config.yaml
n_layer: 14
d_model: 192
n_head: 3
n_kv_head: 1
head_dim: 32
d_mlp: 768
vocab_size: 2048
activation: "reglu"
norm: "rmsnorm"
norm_place: "pre"
norm_eps: 1e-05
positions: "rope"
rope_base: 10000.0
rope_fraction: 1.0
qk_norm: true
attn_scale: 0.177
bias: "none"
tie_embeddings: false
parallel_block: false
init: "uniform"
init_std_qkv: 0.0299
init_std_o: 0.008
init_std_up: 0.0299
init_std_down: 0.00283
optimizer: "adamw"
lr: 0.0017
lr_mult_qkv: 0.5
beta1: 0.9
beta2: 0.95
lr_head: 0.00398
warmup_steps: 299
schedule: "wsd"
decay_fraction: 1.0
decay_shape: "pow"
final_lr_fraction: 0.0
batch_tokens: 16384
seq_len: 512
doc_mask: true
train_tokens: 160900000
steps: 9821
dataset: "wikipedia_en"
MLP neurons of a small language model. Each row is named by its layer, matrix (gate and up: input weights; down: output weights) and neuron, and shows model dimensions 0-191. Each number is 500 + 50 x the weight over its row's rms, rounded and kept within 0 to 999. Numbers have three digits each. A neuron's up and down rows have the sign that makes its largest values positive.
Before each neuron's rows, "fires after" lists the tokens most often just before its 100 highest values on Wikipedia text that the model never trained on. A number after a token or word is its count.

fires after: "s" 26, "c" 13, "ic" 9, "op" 6, "co" 6
L5.gate413:535571506449419493478457519512459428509518435604510476447490468536503505460440645462617564545417583394546516560537484522575436488439459499482357572585500502538525427509460513405410494466465483543414423485593459474453480557494511420435540566474492449514511456479570603510467526519527472489506524522569533479510475583516430438473459566502541570475463453498507543401527513574470571475449526477506447591535499539517556533551531514534598508455446520503458553644571461505497504480548525502478542478568519553586563483468498495516479474531547506450492521457507434563499491582560510421
L5.up413:509570437493503526480499515497532492554533513601543542460567563434510503542556531408536555559415467467451485598508466518523485478529483463510469481527495467522583456536496586479430457472465382501523436468530461526439466507528501469482417560513503433449480529456507557467559519567600462562524510476448531332544447619503502445478534499513480619473556454538504544466421523437446582539384507511550456513477533537433496556567534598522511577458523545511477526543515463555559616425421582475439506507482511543550562443548481441467531470432583464439440566543517525572512515480564484383
L5.down413:488590510497472498591438509484514553487581514456475450504537548493471543463462471446572583544523507485519488529553524511486509401565514499513408488493507451498493534449423551309479569446439476485460524546531430462490434527507442413552424501543482550586344562408458489445428451500530440587499516489391527565535514551483505540453494502487476525468598547506455516536468591597478593556561494417551522511508484497492488419406414540476487454503579477475526502462561578448488494509416548503536564520434544575483531526531469575493552456587560490494504446523576510562551479485452482440

fires after: " Ch" 13, " pro" 13, " Du" 10, " Bu" 8, " O" 7, " Tra" 7
L3.gate599:414518487544448506422496439509495508473451460465582519458506558534513491512518450469548496525457499561480587504454537425584472447593437490563482488621523519506479478475527601591491484546545503560477372520517473452487536439492550405539485447391455481502511500574467499505465558537530605415542582487508414478401562425472457527476535433558474460525476526469482476352532502422450464480480480465564416510553454585479590406585436484545453572445604554484527563523448488517501496535434493593573502537457418472519507431433485515492534569554480497548528507512445498502469565564478573505
L3.up599:434591536527454516494497574505456663413474496452559468574535498422516516596459580569529498587475481555507521442408517491445413507505600492386482531506532461556534513539586501534543527526456476564530518495500395471561414464510607536526394550465538434486490491513513583533453503486550445396582408495515488454565512531474556533604507527494468501519558550534476474460521521460498562538478520474508470515543543544557601560564501534437494461510571527418475478495475543483412503446565539532533519480418420467446473421473440437510549472512443479550544461470463556508415563528437517580
L3.down599:477536423419454511485516436432528495463464589544521393482548505523507552490535549587498533407546462525461524396477556591468497422552611500434421579588508534554513504540441552541488585544481506471450426503551572559479502460510532504478385455513644457505538522505446495562482468519482532425574456446512482487566444559545465531483560493524497381558489559397507455498475554489485455457498540464566515472494429509452425590547533596522455489514511449481532566559440592584514463476453461409549520393497590481541519450543523515481596491520493489532454417506535468487451492494511461562

fires after: " pro" 15, "s" 15, "c" 14, " P" 10, " c" 8, " C" 7
L5.gate96:400554453612429616481490469560502451620469448544547652424504420594512565500457521421463577546462524550497459547429484471615483553522395527483548583486502488541534545558447513479498430478574495541503532592497494498416434553587440431449566436535461436532466504493470574462491535504480547530558573501520518455483438606512468444486473428497494383564535493467549489448520543488504509446420548527499496426510584577450522486444513516501489586490520505490587500549490360493494494460458531524479514534510518527462468500425464469431512565536434570481496499523493517551457495501494557522
L5.up96:457565402592495603532507480539568499548494504544518612442496416513480533537565517448506593550505523512410464519474430479508510526494358474428547613514429466535449552505480546477547419461544492516581583592510456467497454509524462504527463475531440510600508473423511513464477545456541474509454510500486544498536445580478396499469478424515449411581489474525551422477465552478427533404439494550612483414497580493482505575485454563504517638500413413504598516540484427517493534523429558489427518499544514552490502532473567453577545542535519539513469582466545537467496445521456502492
L5.down96:512520523480441557537546547527470595460535418437526526548501532503515508484413497504498576532570456446543453588452525432625517520522443531536418438545495506555524475457465544438523441456507407515420495517530533525534412534562542481525617535548502422539406578496547445548527446480468491486503575503455561486521479399576472584627506424455470409420456518553578541482506562534401532566540548502508432520463523437358553509539506503502502502461502470458495466491532485479591484420546487528446448522495450533497500547530441462408587512544472527499488450438432399516450561431461436455

fires after: " " 23, " S" 14, " pro" 11, " No" 8, " re" 5, " p" 4
L3.gate132:436554469512492463542613480489421563468511524605483618514491465499494507481481501412538570488435569551405514594447385528569518501452438533508500577510527538515459500487550530436464558505510459536542434507493464568490443496529481536501543531436526509526485532465513443498478516476507438469566531635558522521505420461464505506470540518478465414471483490408478458442512523589548554554466469538441586458554461515473587528465408411375488595459530462600546467633454543514553518407437469538577537496545396473492530519478473487412399481559444531458532409472477497494484497500540536443
L3.up132:463556542466466458524585524455458589486470542587469581527475424446477489494520462430520548465468541477382552584466439536530519502462523537540536586499554574484477494476588578450469551484534481575499436448459472588548476505507482496463620522464546482586481538419547472511460560458431437494607503622554562467535426420451440539514543498497451454463531469426530492464528537606548568497498517545508513425547501494480588523451427432433449578475574448580536411617501521520550460450480504529593521478551380481504499514487468500408436512585444499462542478461514530469466503455531547466
L3.down132:551571498423546449461550565445542538423526556485445487469475515387510513374597543558468540564455535533449479474522544484532479566532530518609584506498502551431560469458511488415555474647489497509508520494468444532580494446557525466491518607475526427557528509491469485445580488426426417422520379482463547487552488495423488587538458560491564463455557453468500527529367496553449454491504479502521529489613481510495543492507502491490494506536479493554552508545497548411497346458467538524527553448546442585481491508563552502513488378488549511504431557476550564537496522522431477433

fires after: " de" 30, " in" 19, " a" 13, " A" 9, " Se" 5
L10.gate404:522550513552488527536477464598390480503531441488565595535505484534540496534536529442502517522430531453540484593426358547608611542435552525495537530526540584464476563565502605429517432475515583462483538533578498570464502539621537486457443537491408405494473478456520563519455543592467531483542496562538527519485507469545525410529512538529498435454528525430428478459473550536590417586421602527461574505475454569525455517481450456519478504502559502452533451593456474500523529465491468536494517379583445433472517481460420562431516549513434498462492491498453455504456459550529562503
L10.up404:553572543551491460565524504501429502481509524471565530520496431492573464495549500464447487474406461443561470536408427426565542567495574437455584520577517613433462527607449511480523440510540543532521536467530472505492568612544502460429405615547460456498491492431499535537513552546483473511475391506473510502557490527507463425447555539559428489426579478487379478577462471551614422464476587536546535444447427499470436557473456501571495509511555491438562511507431528530568534453463426506452465390581480489424514458527495480462566531452528455506493512466438434487489429578505536446
L10.down404:659580467508528538449590520421532522435520546536488490526595580524543467456446713529449527464425482525429536528472446514442498494518607512547573522552550434417521508606470408496515557512535544567507484434545517456633552501473467457429523415468500493482439573441550458474551525490490550391538549530487474520516433502440539474525468593429402434547485574505416523504482551533514485508539546421554554407559514505509513399498482498539488490529430473458498520474545544461442530508535515457470541447518496530499503466471449546542508450542504563464484474520498454533569533462508434502

fires after: "|" 51, "-" 11, "c" 8, "In" 6, " In" 6
L7.gate286:497433612523444536498492477560517422518473428567531563527456482488478560474477584410474472586565466524619499563530438566519540478518512488555498570480550549524562526563466480507482447492510485422413508497448486521471443511547382436587483537506458488489445508529505529512437436506537537577497513534480464580386470504519427518587588482454657409433489464432547510494536534548512556542560421467502547466466561511507544498461446487430490515472507550538543491527472557412507562527490457588483454509480494579466560558432369518407489504481374572439515531504511432432541481458510456557
L7.up286:451566538476481484530517417457489438520474562499454470574476507506510525519461516538545463549531450531577498525575490546432616471434453516533564528432581414551574447551478462560532590543563395416472442482500537504573423568539478524487421570540492527460489482515534488401484585473417585490562437506467429517457397522530496475456533439595585387460475489508506421440527520504508539539498522592499417489578598556511576569493457448552518511484500518576484448566423522559536564489496533510529452554515530539442542492399497511551587434550558490462501481523582381445510527518482522532
L7.down286:601446515462577455492478461415521484459499472544502451515521501473462423400448503459420555560532409551462504460540449493485474510530499485541484410466462507485500600510454544507543476507461504471549591511546501481456622435478509445558535479530461424476476582464441583562510508489498440563472606514474466452435499532440491531531520523463411544483574416526443448517551479416576446492522505463605484464450497432469484488567524518463489618541510441521531491468503514425557478398600509441477438504544484645508574599547531600535468643523534504489531481462494566573571501563512459454

fires after: " a" 34, "c" 14, " C" 12, " c" 6, " A" 5
L6.gate692:474548535565488461454458432526390496527544528590490542486452443598541458517432564431586544486471551439536510576541409484594482542540464525483510547636534546581551522502512528506431497523479580510400580544516512489402516465529544429502574615533464517541438516467467444475467494520501554433526546490443425447460440486556496453519455472575497507538465472456473533454471465559485528514435613475553553502569557582464494506500444550552542544532484563458630455617486511525484431400447469507448494506418493529570476498483468477535523485610505598463462583501469504493570438523431515504
L6.up692:459467584456468438457429450451461447480495520524463535444591516521471444498491607497499501482555587449522551505524466497484475486503494469476615489557457541581537504495385535456569562526434622543435648493487519569505547449436551512570629588518519518511466549477548498552446465437430635506466538510471372488473478446534526492509527473541418469526462517470491456496457380553501491432471602491507546484580550483477554541531488542521610498505486566573562474560507495516520452556550467560450574551467573505509425504571539508493479493581551591536480542448531512449558452483491490470
L6.down692:420497563568507586556494448405545474429499517426446486487539415530459591506469495437444508461511488492446568461480462597541524497489515525578460494542491451545448493605425506506536453581508476541580462396524518475448594627513450521506506510491493460568442505545470564545543444461543612445556395572537457595480532557554450551521514484552530458570495477407500428552490428470586485538524478539455483449482479570495528604541526478515465495499543496466599520506513521492495557494533558312471511457467593438485564444515527480563490526483490506515490552423449456505492568561463432471

fires after: " co" 23, "-" 14, "|" 14, " re" 9, "\n" 8
L10.gate16:403473512504487557568550482482522608555568470492505602556449487537476494563546562443482550553433464476532539543534517522566559512625396525510423555532536578511557563499563459512482476527580509502435544537578500574544517525590459497536392532502519515494521492544496434579491557548569552445589556532501454426551464497552523509525510500500540475465461538522489520478519502560490604556508485451476502486523535557546596545469439496530429502498572532510515504579552594494428544354467445559531475543452487412534617433392518528516434576529473522491515524548407480517561549566433551559
L10.up16:499532591482453458481585514484530598522476510513422530520591444454541397549462585554513500526509528427477550540571541525472516420531403462411514522493544594500539492475565431515454462511530485494494519596456485518545534529614518507470428575557515501509423395558546524619390563462477486564546400397470487486486504504517448458522461451580465433460466467539474482517470536487495539569536490443399440550479435531512557519486509480477491494550486463524496492536475470480431527491519412600585503542476559497595590573496388577514465519524516540488559424558474534468570564569459590479
L10.down16:534448542511551503521500429465394560515521574505460452585525504510421547487558533472533550517474431419547532528537511493442496519449502489528526399534406486446502557540425506472480423431528491507584512449478513446607551523503567487559500503571439425457500504506602438490485476374506485432450468526530421470499572466481563534551502556386513539458501500525496593520420516542532459463476594453518490530592404443467456493452575452380508456448500559514523539487452465398447411353503553512523453529525481479520518584433514438533505536492442447537469483505598477574452507515575576454

fires after: "ri" 21, "fer" 9, " Pri" 8, "co" 8, " Ho" 7
L7.gate523:479502508462441434484457544460552522478511414534628493509410445484531493490506441487465602570520468490505494415511528521403552411405432614532489558570457515460444441502576517466463548504502553532556555487581457506464537491522586496445506458421475421486497504365471528506442424483479590493465478515494503439526489461504551551418514448531471530505492546598407494538491534447557517486567453463480579517556541517480511537476505458439476551461581570482499540577511526546555550515465456553441555433581502512448582554428419583482443550494416463497563356562445437527435494556501488540
L7.up523:479530540539501405416473501388516541571442476463500483439441455532443512516517442466532542482535518506417573492449579574456604448456528436599536592482474497453451447538614525466501507457509552627494446506569434521531473348483599508532497568518481456484472438483472526528532559500601491442487493585513456456469540482515547629516468551543472534498550547499446518536569428506497534522578488425440519437580484518441425511451427469488448581487559518496470530545496578589616533513499494526556503458554459537432585522515480532498450499475504465518571446568491479453487475535427424439
L7.down523:445560540472500486571502525574506479539471482564431434462496494465494493476527579547424457484449499530469443476555536562515464633433391504537606489573567562490549495452518470460509446474503561435565511554498435464437524574541501480566536408540472492438569540434446461569522501488561540461538482569523540518495517519467490598543400571481517492518665523483454525488465549509517513419508478535490475538487539563483440541531427510474385467419428529524545579424579518532470457567485559518567528447525536465534451502446456488530507505407611547477452498349487516422516443442426485534

fires after: " Re" 13, " Championship" 10, " re" 10, " New" 9, " Game" 9, " De" 6
L5.gate591:413468575505515527509471394522511415494436452485556471543451546497452487562476432515448653490476490388470462470416503444521501452433538472487512490511505547619502453549477501552517500502508549428486391475548506569396525516654454505448525461458513563430514448536525504543505500548518563425519555447447508467481473375484451537491511516504591504460476577510503562454469514521564495462476511541520472483513457486473552490520544410541510440524518463528571490526409542457468614409389534585581544443524437415431511549493523495508451482561459534466437445512480413534502467532608537574
L5.up591:469502574474558566511505411510440482540471558463492512431531385484508517527521500544536572527499533459503513430478520518489562564471536422472486481528497595470585501487467519496489506571564497479504420450581542457360496361517542516487589477510568591527492539529442565580492544496515542561497569457443542485579473468463500537553387485495514484508394485418500588461479602600500481488468576458490399488476446481467495440527547470565576540489511489510501509493423493477420548540452512460576578456496467510520482460545606525463537523474534442511465464526408425543531437433613606591
L5.down591:397618384520503441545542561402546562462428554511464465544432470513602519427611501526518488477597474587478452503554461514472478474616485528568557473514506570409427560445516605491557505584453505467499598472479506482599539442559499628448600556483580497477462558600533395546514474492581520477425493479525410573490474497438412480393463479475535470552442555492527509465528501478453463454509501473497522500530477549450478502490529473480553482524418455528540506500469473510507461531565496518475424454523529534505453529508510517474463499500551435515431383491516490472577540515439456502

fires after: "B" 12, " C" 11, "C" 10, "k" 10, "y" 7
L3.gate53:494525524567551571482504481619521533506463489585555517534546528483564432590503471517598527560432526510406513557534511464450536481510475526535430531565625564538463462457530514542452473448553523486443526611529445468383518527613476481444557453463477443545425513516470515504549483519478548462569585465462431437495469503478505523524395504565529471548476548477376521487472553542469371521450532517390498405507559492520505558445522489487558490507496550492536400531459408560450460472474481517499451424397565527595489454362415539451491517546476541498503519531494536523541500434529547549
L3.up53:548446519502496529563519584507501533396473496432454468451564562493580547497531483534571499543439519546404419515572591463474475528551580441545476483532566562530463548437466405494479562478566497472516524539394470434407584506546505455515493527436486535548429488516595386450485497441564515435449513481487429422389497530449459466501443476556508490605493464479445433492469500459482470486503561421438496495461537361493457487473522541490529430417460567427488487505472436527578536498448488516529477559518471431503431468475471530465539512553562551657456524451575500481598522477552564534
L3.down53:578529506563491429496570450504496388547552404457469505454515502542514540447485540502456491563472507484485413491553573458450518520567540472504415487512467497596520572447438450416551493472514442412453457473360494540466512515511485509444555514534599568443469528414521591458505478449391500515546483497536474527447594533529656466511500573497521445474558408458436518499458418510483463470463466447476512479480504374475440531502611524496434376545414531456555512489454572480485525556585514480559540546495521502495515558548448526488473512462597530445527540585549430568511556525473496540

fires after: "c" 49, " c" 19, " p" 16
L3.gate662:429439422583498552433542427524539480528536516553492495498533439520507411570515529500451526490496453499480464527415451419538447455545466440551424545477486453480448448464503499480437516480540568479486493455531447514432466473561554430468512463553444495467397566453555586455535520510574527478548573483517514396472457449532510526510459538432441442456517490543484537512518524526414569584543514560507530408577577457403592547540494418537476560468571517528559418625504461512468485408488414506469509561561550536433534513445491512450522622556365548507504549430523478533581453481562586539
L3.up662:488536488513464515436556481452503513534486509572570487489535355525568463498501527462518532495578512478465499536494522486469530488525499477454505515439493460507453468486581526383503456494419544544493491552615529523438507533513496496480584469408479511524500532517461595454560475518499423515606600530513491426441467466446523532513458497460425429466508507506533541519547595471472489492436555610455494410479542492358568513497526429515501552462576505571568349565499509447467383406492512494417465479449510556441558481526503520433484540525427488551542505404586542486600521484470644555
L3.down662:493523525554440595416531492559488579412563513403452464506452502503501511449440657531548473539494374467566506494476452485506535556555501601441483471458597510548514573557490536476508481509553510525483511433533563524553485510534505589404502549574501521478604450558537428546469535459590490522438515508510474570543510471523427451477375457446510523485509442416573450510520468474469448502537469472503505426390560463479498474465477533550454498468403508519454449552528481572457426487446479544525367390587558499575547497512486507566486547477473564499450581503418503493533470438455469556

fires after: " Ho" 21, " lo" 8, " E" 7, " Lo" 7, "ri" 7, " so" 5
L5.gate283:479460533526559524442597516542552468497514480603477560570515606547397489541503500439562477575556447515475569519498502551530510355458410617435506512500473526540468525429532549519502574506468517494503479537625468545503512507505490508546606455478413543465476512496434420503466416555518442539576517493563500467457535440493526454584474489422497425507473553533368574529492491529546495485471515517538575625579568520547496446471450481479579564599488513560501590518517621499553481512474475616468489476451465479490540572497532589574472466530498438470535481516471482494442462558557515468
L5.up283:491518519391535423499586490505497471577540502529398335492534456433457503597502405523585515512578502500397441550480527549457525482480477501530517506534535428547447515541519488484491480543541462581479499588504466483515542531525559552510544498381547432457535480503469546640405467473542540507438544509447551470586488456548472500462562559466510551517509532549528519449477562419499583516530414523538386501571489518415499441530431441528534519513505480578522603474560530429472597491435546446554530476544536478545631499527465486565435517510496465550461576511507553502589519501460562458
L5.down283:503478416461493503517538529456468487515598487489569517532511512518456517324402584447447528518356454536473557555483518514508468451454523583535562500587416539491523582406477484577516512539501572580528431563537499489564523461522458588429524488561574513504390448408462399459451452507509451478563469581495441475570504452547515445539527469448524561427465510487480583530595543465480525525531430438480529483506486391492504399514454538481557522455503520468495523566442408479461515478432535503545362500501504510446515494521464531436450571580577491502480462503453470552482535495521520436

fires after: " Ch" 67, " Ar" 7, " Ja" 5, " Bu" 4
L3.gate611:465531429572423534476456508473414520559453494522589583478445509593522475554541466520528478553517500585629579467371458444541526500509534509527558498581515469471600454491491533496443515600525427489531460501473573438527524540514455450511456463555461471532462529486488523431503486577563483533526562468562490515489561425447453541624573468467482502572487514459466471430437491500595472519496418499493551549477438531506511505499497506457457577451468503488480467532386530460473501548400550582543511518521379431504473476487408546524438533441462547478444534528587539551465584616523506363
L3.up611:533478421531552609495454447517562518422511499538556567551592541420521439533517510515462495452467543449489472483560502475364502488559471567477464466538502520441575459450529533502589545571472468457508506482562441482425504475561433568559540485512546523467501488493409486545551500459488460447521608530509569526494458435574590602596550506482468479446534473482452372422526568511494493481390485516501382458492458497432555534512501615471514525429523498520498554519573512492433554437531404509535534478522453524436542473552465482459514525428549429509479432395535493557551542496418450622
L3.down611:444462480517531407471521506491468523391358552503547425529440516526542459472553495461492435485449566534543473480467555494459597483450508488433530504406502566418471538554600495514528494512479498424520441508440493509524563495513410496415549454497589518561522441564524470569542515534602452574473509597482550540463505542544473553547435536541500410627519462398460581495491428591565552519454449565385522523494453484554556534505512501523516454615448498457546491471451443463544486528397489478546457386588493495526558473456505524524529519506468433515511468542473480478482481448501363539

fires after: " S" 41, "s" 21, " " 6, "ci" 5
L5.gate652:414544488567486483538453445517521525506516574596434546547500436508453478479489563451590499457428551552532458510416542478626497531507481496617423592478551511481503401486527436461460511513480466491476601465439509493507419559572470522501577576485402541507388488471475513448448485514514518409549494478508486566494503498551419476422500508543517546558514495499440445488590464593471500507488516474574563569545609541494496510526478396420535511489478441514522464553490485494482501561493479517590463522561389549529527487413376529425485555591476597435494450559560439440474509567477518438
L5.up652:500565533521457464473527480454553574516499501599529465441448526512600539561588411513439550554430510514455545424477510484478588513540526392468470562531497440535488443481552565510543505502514445442407399529502445503539519493526531519535514519534488500501493516453452476575614553460394500539436418462477527424489515523555449591491541550530572496565561489438516485535548456594498581401354576486514535453572479474425500443533434549489506526544526405487552522461478501540585438454449601483589534444512424435436472409533500467449475479482593494449467504436496603539513496533523518475
L5.down652:538602573515449514539538473451515506433586574420523579532522497495505532397421423400471529473476495515429517537421490475531544461520445448557539530418528438520488572546532572489475464537404520512500459502483476493526470448530562466484544391409564490601563483443440520441432536551452510504521420561480615464527452620454563503501591503454519482468522480525561566445468524461467494538486480461516450517487416495439605500543427522492501466529472503432538448502516508492584445529524575536457555549514474472496430482537420536480533484559532634454535588510575533545474540406388430496

fires after: " " 20, " D" 12, " E" 10, " M" 5, " B" 5, "C" 5
L11.gate297:412465513496551566505513454645439574486504494477496529469457446418515550551514551469567538538482538544506592458567460465536427413441376522472590621571563453509512549484495511530428494494569392465522500615525399400488444482475515504442482521460377531551482501440421495492453474524534501480548504472476496477550530491504463527581500501464468404548480565462482459419543532509539470521526419536488533504503569569581474441479494399485555493459473463513530518545479459428462452597459512624516544448478459410488529527444536467435487615547464507502530404462582506510472467490524485457
L11.up297:466420530491500481570490483605452481455475494504547526457456520429583545554542511462510528521499457547487546432635486465544507431416397505478509490563526361542475524470481534500399514473594432511504537564553453484481461450383495550491454469503484482566506548504415592494515418494447470531530563492529538478526498443477497502561544517467465453602461516515452548436541524461534491497522424555473587553410551488569455409429481450475503451441433476478492536551494503443362427563519534581499552514436434437570501489444569507442594498493393467563471380462530487443470488502538543461
L11.down297:522478501544476534375468546468564535473488563531531521485447422534499525386536444583536474473525535521461487486519444547497564505456531494550555432419407484431455485443502482547460449537514455531445564467538522439483521408512542590533504546462533521487422612449514438488444545421467499562477487408373488536582532430441468537461565468550389587469466510537512440524493511565514514464486379374586538424558514463463472489458564570556514503457563433448531475468557423511495505459516520461611494438521503474516479508553473473444568457458451430448490408576462585504542502495439441480

fires after: "re" 17, "te" 12, " Ho" 11, "ri" 9, "hi" 6
L3.gate73:484488540501530440529560569510470519546503549507538436525482484529428555537460452554546557505475529408486483588490450508495589483392472554439452521602509588477446524556492505425470530435508544473569447537628450470433566465491605503534520581511498502478462491441481431498460437545485510573485549453461504524466568442466498504462550486533632545513411630450460561475427498495518559582536461517526584591602478495553445416565481512487480581472472601462566490441542551606542519506524444482534517463486527547522515478470534561610491543552522499449573504613477451574552499437508522532
L3.up73:438530537491489498439591486461445546564549514526531457529428443548466531489509502469547551455551570491482476506539450525478536535385475551462466557533500523530440496503553511451550532355443513474555493467638514479522547487458603530564547563516495479509505524494503447547414439536497466530478543422472469528446596409470528547448542507507573544469432570472441581512426441482511581557558454496610567578576446499495442455503470460520473537450489589535537568489510592607502575474499461455490577489457583529470470460490565647557445537505492507449553524567460420567529445454466562566
L3.down73:464569450485461458420457536465516463491400574487533485528485531573476545377495517397368473521503446504466465432511614480424504535517593514543478482477542527456549452511461547549479599652537425468594505528513529523548569519461402572506466561456442456498538573557580504438487532393440519464540481530518525426511497532514428519515485481455497456603389579513449477466401494468560521508579479514531459546473471484454531504448426464480401468452473489573545492518460523504519463525456531533622534388533465495486486558513548515508503494455508460529404505493448494570422444513507524564

fires after: "c" 36, "s" 22, "us" 13, "z" 7, "and" 4, "er" 4
L5.gate72:524476527541567436542417460565516459514487483674423555493545611594501450517481516402514501463473512421432430523461425545565468531552494466495483576521590522419536473482463541510463508502502451440539601530455426513481586518550423463433489511451435376477456428467459498383508431582538481467595515487547512441556488515584591471504521574499510577558512515461491496426493604535493452500498525561463550450449573534498549469542497509461533518545505478563512479498464456523448471499478423531535545556498505530492485491391370567498428488453486453457532474461480476593458418459510498453
L5.up72:571554472498554434517495498560535456476497484581455516462561488501522433489505505524472454467417545448482472531483515432448457563455553469456473431508582567497590345523388509436543512498395524513460469477547469485493525495437477538501553560458543556519453417491510496463606445488480524462542559430541532487459477562550607509450504490485532571642421510541498426475483474544424502481423558626492555445475561486556529537446496537458531416558392433479555549527445534540432457449565436575456610484541506547471435507473411579478400467567501482457484490458510516558490518464550525482
L5.down72:501346590613446524472541405467521455460554587552497449572518465541474484531500510483522461528532537522518536439525519537473435487495486514529528523471465498495488491559439451515542406530524559531575535471479615518466492473546494446456571450508544530519507487449414584496505521550554542578505492499522467481455489505533402423497516469538432523520512388519467463449518468633535490527496535518431488538557474419552560548514542426561562521582536469565558544597510379493503471458416481469513584458521478543559469415416523427492532472591515525428504434565397401594494490482530603496

fires after: " C" 16, "\n" 15, " de" 13, "|" 8, " the" 7, " a" 6
L10.gate651:524522622488507503483578473525468498519522478492530573535454402497605535464411634474543536524476548435495544563503513508468524550384489527453405457571485585544491566571563476552533403578492497457489397419564490517516469601505443525474553553557451505589443463510519545461543449453522488486581524466491489424529443550519508499600588588501501435488496507487513440488529524594531443508442528467506451510474590494530472504501546525586475525498516484459564414588440449457572451404439435570523455520550466538506475502374413508515487539411474568513402502493533472490528528452511475501
L10.up651:428553525501481524493482524465517449451560468578538449523470444440551443515563569388493490454459576466386535496582507504537503540547495541550484544586587443513535518531535563583465491623541511522558540424453500472501635528536549458490519523568472424484491537520459510563470497489452545385554466445556452478468498456547523466565513501545502409406434488523495510507539466573583488498502527456484458516504433481444384476518391548489507521526478485606552504445442460498542504483404470577380504500477604573415518535505578447443533505510611511521493458520562495378525428504513510485
L10.down651:499480552508547521606462505563504494488501455567475411529531511594482417377490508503501426469539451522462571479526440475498549420486515581443493491536473485498497523551436576512501559485509504518430430430500482397493561489521525476509454618471650490483610478480529588506523459478472549465523536444518381493489486535446537466419415539501500360551441504494554503469546395483542440469524525499589517489485508492424396493460491512531596418535486430524454483498375484456576545594461422570515559532503443508473473442482498525483523435444451400499574494545470451434519520542521458523

fires after: "C" 22, " cl" 14, " B" 13, " G" 8, "B" 8, " St" 5
L3.gate121:441493470450487485426515510578509484498504525541511560531420494541520489554481520438481426565514557521536535519402512411523626422413382500515445552567484563524425523511465457511456477530502501486543592587515505493511536523562496517508562538443402507533473478463466555417550498524541475475529597530481463480408496444560395495459516470434486421495492625453365415456546445611543488522502453490545597451481497476486479522528489477471510517454490509562518381497529455452562402499461472507549531549454475393487510514413507559494442530655481566396535499526421492473480531525493493497
L3.up121:541478553402503471494519562553580547392517485505457508476469540504608461424534460509457375491540496529510448457486568435563548456424429484485453496580580528569508548550466437521479545466441493423445665627485558549546542534516528559448566528475529444521557416460500528492530482533580463480509551449508549457474463528545395500508571485454430443456510482470408464552437479521513436518541478528454522432485494449521543529485535550446506369423478433453522461565492457441494450426408417503504547555464544481515500558480610585498483436535513530496480469444404522474497541477562522494
L3.down121:492425533529517497534460504499500555466517419429449549515476518503487522493397475573498529540465469485527489446490544550460457468515415494566470524476564449527535508444482510490498633430431487486529479519424483381502481442605501492545495495542548480571467500438442448527492493467476542543506504513573570467624492506438440511464523492542538478534471427434523550473459543568381554425514488423491511464452442426492483423487573521638521395586427476441557504533472444438524494480448509463453341549499396434415545523538441493577458543444526518475448499539482570397538588501443443491

fires after: "c" 26, "gu" 11, "s" 9, "er" 9, "u" 6
L3.gate87:437562510531507553490478482553510513542513564612575516486548446574525483519489501462485623524454453447433467602475430470542440514490456531556449522608510513526561496448532571508406459484564424490484492507555428342374501488543409417483636525421435438458432523462396486533444456464536606437483553469530495427453496500590524535466500547488521500483518484481434513456508512473524550494439577517486485482539573567488456546430536504499543561488434481564556469535617469571523490476551511471493597553459460516498488485455365527475498508504473515479491544508549501498386485467533513552
L3.up87:612529421485468397539601591415572506565566604574485470394541563477545554422483527509501505515581480405467448498537512547465480476525494502484442552574452532422606495499495408451553538539508458546540478466488510444516553516497552506568650523406498529519519419520464439486528551510371546459544493502461496440422512499467568518595524512526481562509485507545538476550451551552512564530468523576510520517565434508424425480511472502517512502492409500597523447486499529467545479615553559442410571507554535460535404517560479516553572527526495477501549560488491559494452465494534563512
L3.down87:464455493511497520420456384496540488548441461503511536526448509475401519503497475496472425527524552408460517432541520439475475537500482604444423530410467483509537485513510588543454494520469521654588523446500499501608485428490538500476497463461462568524598450605513581471491563572513559446492482431554460464516581468561484473462454473576508555586468420445532461426525459533462464512483504547480546490512472400509560694533584518489588442507538439458498430521523498454444503489485437550462589534498477520561476494503468599451459560520575530446448485455424492512446578547468498479

fires after: "re" 23, " re" 8, "ro" 7, " Re" 6, " he" 6
L5.gate148:454464531535421536509489490499512505536468402548573609467498391511469419503486518501487560647572478467524457474477479505489515561363524540485487470523480467576578474477572620545444515546517503549489489528525446467487584596503502474491468546450461435518516474487508480609360390533525505476489528459532511456457445509423508552551512458481505452475556577438423481561565455505452515513462542426435541499589521554461445425477420498519468428537590547488594437516443478471565506477427574545557525468542438465412493521495503464508416522522410493488534422531513435577530404504520537514
L5.up148:518530502488581468522533534473528474520508455502561595544541464495569510460502564536427567631532430407497500510530520444486482616460485489471472427453456524511485522531560537405421538544533558514476547563551511470519540499473439520554544538410524463421527432514461564581426443525579578545522442455531555411480513484485584532543489554474508470476545603518492496483472515512506520388458434434439540519525510486449571463474493555520577486470534539572666411485491544580531551455469550511564503543509531515409504439571484533577454499552431447533464438586454551568476516512486648498
L5.down148:493483451423507504504543563482579494473480516563529467557490518467560472396539487512487517479498428488467534488517451441506513467525545478565492481515446438482507535542569514511477568695523495493551566512516529526524483540562497507507380559529533512404569531537516416579488561508504550477538435416473438582495497501476429491508475544472503466499453447523478565535486456519490476475399531445479540557577500510431501536469556487481489573544546480467529645489431435510458439545479633456508549333528499509489528561463616464501536539419634467532368555467477484545485465415456525451